config.toml
n_head = 2
attn_scale = 0.0884
init_std_qkv = 0.0371
decay_fraction = 1.0
seq_len = 512
train_tokens = 328200000
MLP neurons of a small language model. Each row is named by its layer, matrix (up: input weights) and neuron, and shows model dimensions 0-127. Each number is 128 + 24 x the weight over its row's rms, rounded and kept within 0 to 255. Numbers have three digits each.
A block is one neuron, or neurons of one layer that tend to fire together. Before each block is what it responds to, as a language model described it from the Wikipedia text at the highest values.

Description: Final subword pieces that complete multi-token names, mainly Latin -us/-ius endings such as Constantius, Galerius, Augustus and cingulatus, plus omega in LaTeX and other foreign-name fragments.
L6.up308:099116158119139085127127099151118149122156128118113082136121140155162127118103128091135135154117107105154181118187175158127099109120106102121133132144110142085145143142122167140115096108170127114146138103113096140153118140143120148114080120117106129166099136143123101138134125089164124074100135176140145131116102147122070179175160083081112172156116127099106105134136143114117166140112
L6.up375:140137137079150079101135113163192123087099172115133116171172142094138154138094115096095112117076094131121138166124156139137153088148143142104152134137112110157121147139144129106136139102114084147060134131117092140116110093152151133123166097164077120119128138097097159102090137147120121142130141132130128140099153163128126125138200136152095109137133147105103087130145113125114144157122
L6.up427:127084090117133134130113087171152110139121140134123179145082125115166070137107151144142090141139140126114130122149126138188143140156167140106176095151127118145139149127110119164124094095101162095162147122100139119115143124097149147121136102130076117107098152122163101119113135132112141139139133112115107107077093142136176122122173107102157181188112127121151127116150122105136174104137
L6.up431:091146110168122139126067110137146127164140140174171116124128135153150100100089132084145151152117115134102103143172180124120165129097106132103102152139124097145087169132139127137103097154172150127045105119110126123126171137103127150122152111143139138150176093136139116102114146139099123134121106128131124101143113101121087090179065156137128096140101130136128125131113093131143147148126
L6.up598:119100153144139128136116134158100143117180181151150127121097110150117103112138109105162108128174084140137128142084158132140174121085135143146154146150143105127140115126143141165137129147106126114099149103149101163151106154142125129157088106104120139128135129079150132112133113131151141077141098129109122127088099143180145150121133172145118110064113112148164106162095110115123132143119
L6.up692:100127122141125096129082107119155142138193135138139111108134129092125101114142125114159144131126098117161148127091164131127152118151166133169144149153138116114123120131131088145135099119151085122147142112118096155133134103119148106128150082112154129097130074101070126111155120137110141165126102140102115140112113113116151110143120122110110173123122137148078092191156112118133153188117
L6.up767:141140110126101118142113088139150122121178139103097088169121082201135164102108121089136134097127083144119146118171103113162124124091101119118127130105128120093147141124160139129118137158108119158120157089133105073133106126089087071108152125076088123135105125112158132134134167126132127147146101103108095182145120072138093112112105138135160127129147121125154128148126126130122119146120
L6.up793:125134132115128095168098128090092144081149115120118096137138145120163105135165184181121106158167147119122104123094117154134148110172098131141126158127160121109128112147087096121125127123148130158105141149133125145123144115136142138112144094117124145162119166134153132100177189150109109145139097099131086093097118120131082145143115103132126095170161130094120109133160137133094088109126

Description: Mostly given first names opening a person's full name, often right after a comma or period (Charles, Joseph, Robert); also word-ending pieces such as -lection in election or -ological.
L2.up1010:129158162152154165176096146118103150080145157142164109134112141171142130105120172164149104101161141096128099105188134135123150156173150069130129146097112118153094128133117139091122147111134165122113115104144119152100105127130087096111124113130084145128130099147121144095172127091120088144102077112078156076084120151143113119111105140116147136119109145151120110157128076160134096123110

Description: First names (or the first piece of a name) opening a person's name in lists, tables and credits, such as David, Stephen, Mike; occasionally non-name word pieces.
L6.up55:087094146100156107124111116119106116127123113164136094096159121119148120115140148171120129160123113127138130119138097144147126101151113082175123168141166099102144123120113118113137178130099081149105128108096133121146094139166133162121149155114080135164180129087092133140110145107158144077163138157134137086112123130142134115118169150116153125122123115144122117123119154137092084127146
L6.up220:100147182130145165149112130123174149129146138135126154147154114092127085140107145139114127146118139116116108122136106141125139111151091131146135123151154103060145134164093093109138130165154086125166162144095131086122098129134133130118146097168138178142163171159156131115105107163147127157113155140115175172149151134138149165140169135101156133188101145123122117119184167143130094138097
L6.up222:150151152069070121161126150123144147104141139139150107164148125085120064144084137121134120113110096152143100159156115136126133132154114101151134076106161106145150137113094137147123121092120140100128163166088099095133149132150124080131121130151102101140099131093154141153157114146144125095130097132106159118092107133162114146136151120144110139138134155134145151127128089142122105130111
L6.up621:110150155114112143164089127143185132080156147096113144152139076111138091142101133186095157077098139112142101121138156084119112129141118107140140125115139093126092126107118132133125091099192148142147092162098127135128117146103121154131139143122123164112144185139131110142115114110114154088122157089085099127120115142192123121152162112151143109133134120163145122075169138113134110117166
L6.up643:120128134111134149121089087078144118090146111130167156112167143125191134167115124154110114129166138111108138049106148117144113103131131199190109138106125128125137119105143147131132164093135117161124145153149154147102100109139072143121127157136129154147104150124150100137130135133125129128106127166118140168114131132156175129119153086126120153131100151126144144183161140129114123150116
L6.up654:087121123088135137149102162146166125112121120116125111134160086096148159139069114112145091133141148136125110168084120108120136138138165099153169158127155135104156139130130116153132153150122112161155136147146089105167117109161169121084069132107107140174127101167145148141104176096152151134126141152133110162146130166112128103138137138166163157098098109161135138143108123145123108117086
L6.up813:116117117107128103153098154119159109121122134133095124150144131150108072147121091069101134162077090103127113138114109120176114147175141107157162147133164113105184100129167108131133159143141129150160153072117106146101120148097107138127133162111150110113182150146157152106103114102079154118130086128097146158121135096081162134115153154136164138129126066144137079106147115129116117125078
L6.up981:119137110114108158141108134167154130152095152112100144138131138156143144106130147131180125129093131121085156151131140083128128120123121157141106097170124132096126143145126063126151147124149136129177126169139154114109145112129128076154172100115168187118144144095126169172111161133111109136119118154096126137121148133097105099161131159169159143132133107118149111151131153164105150129145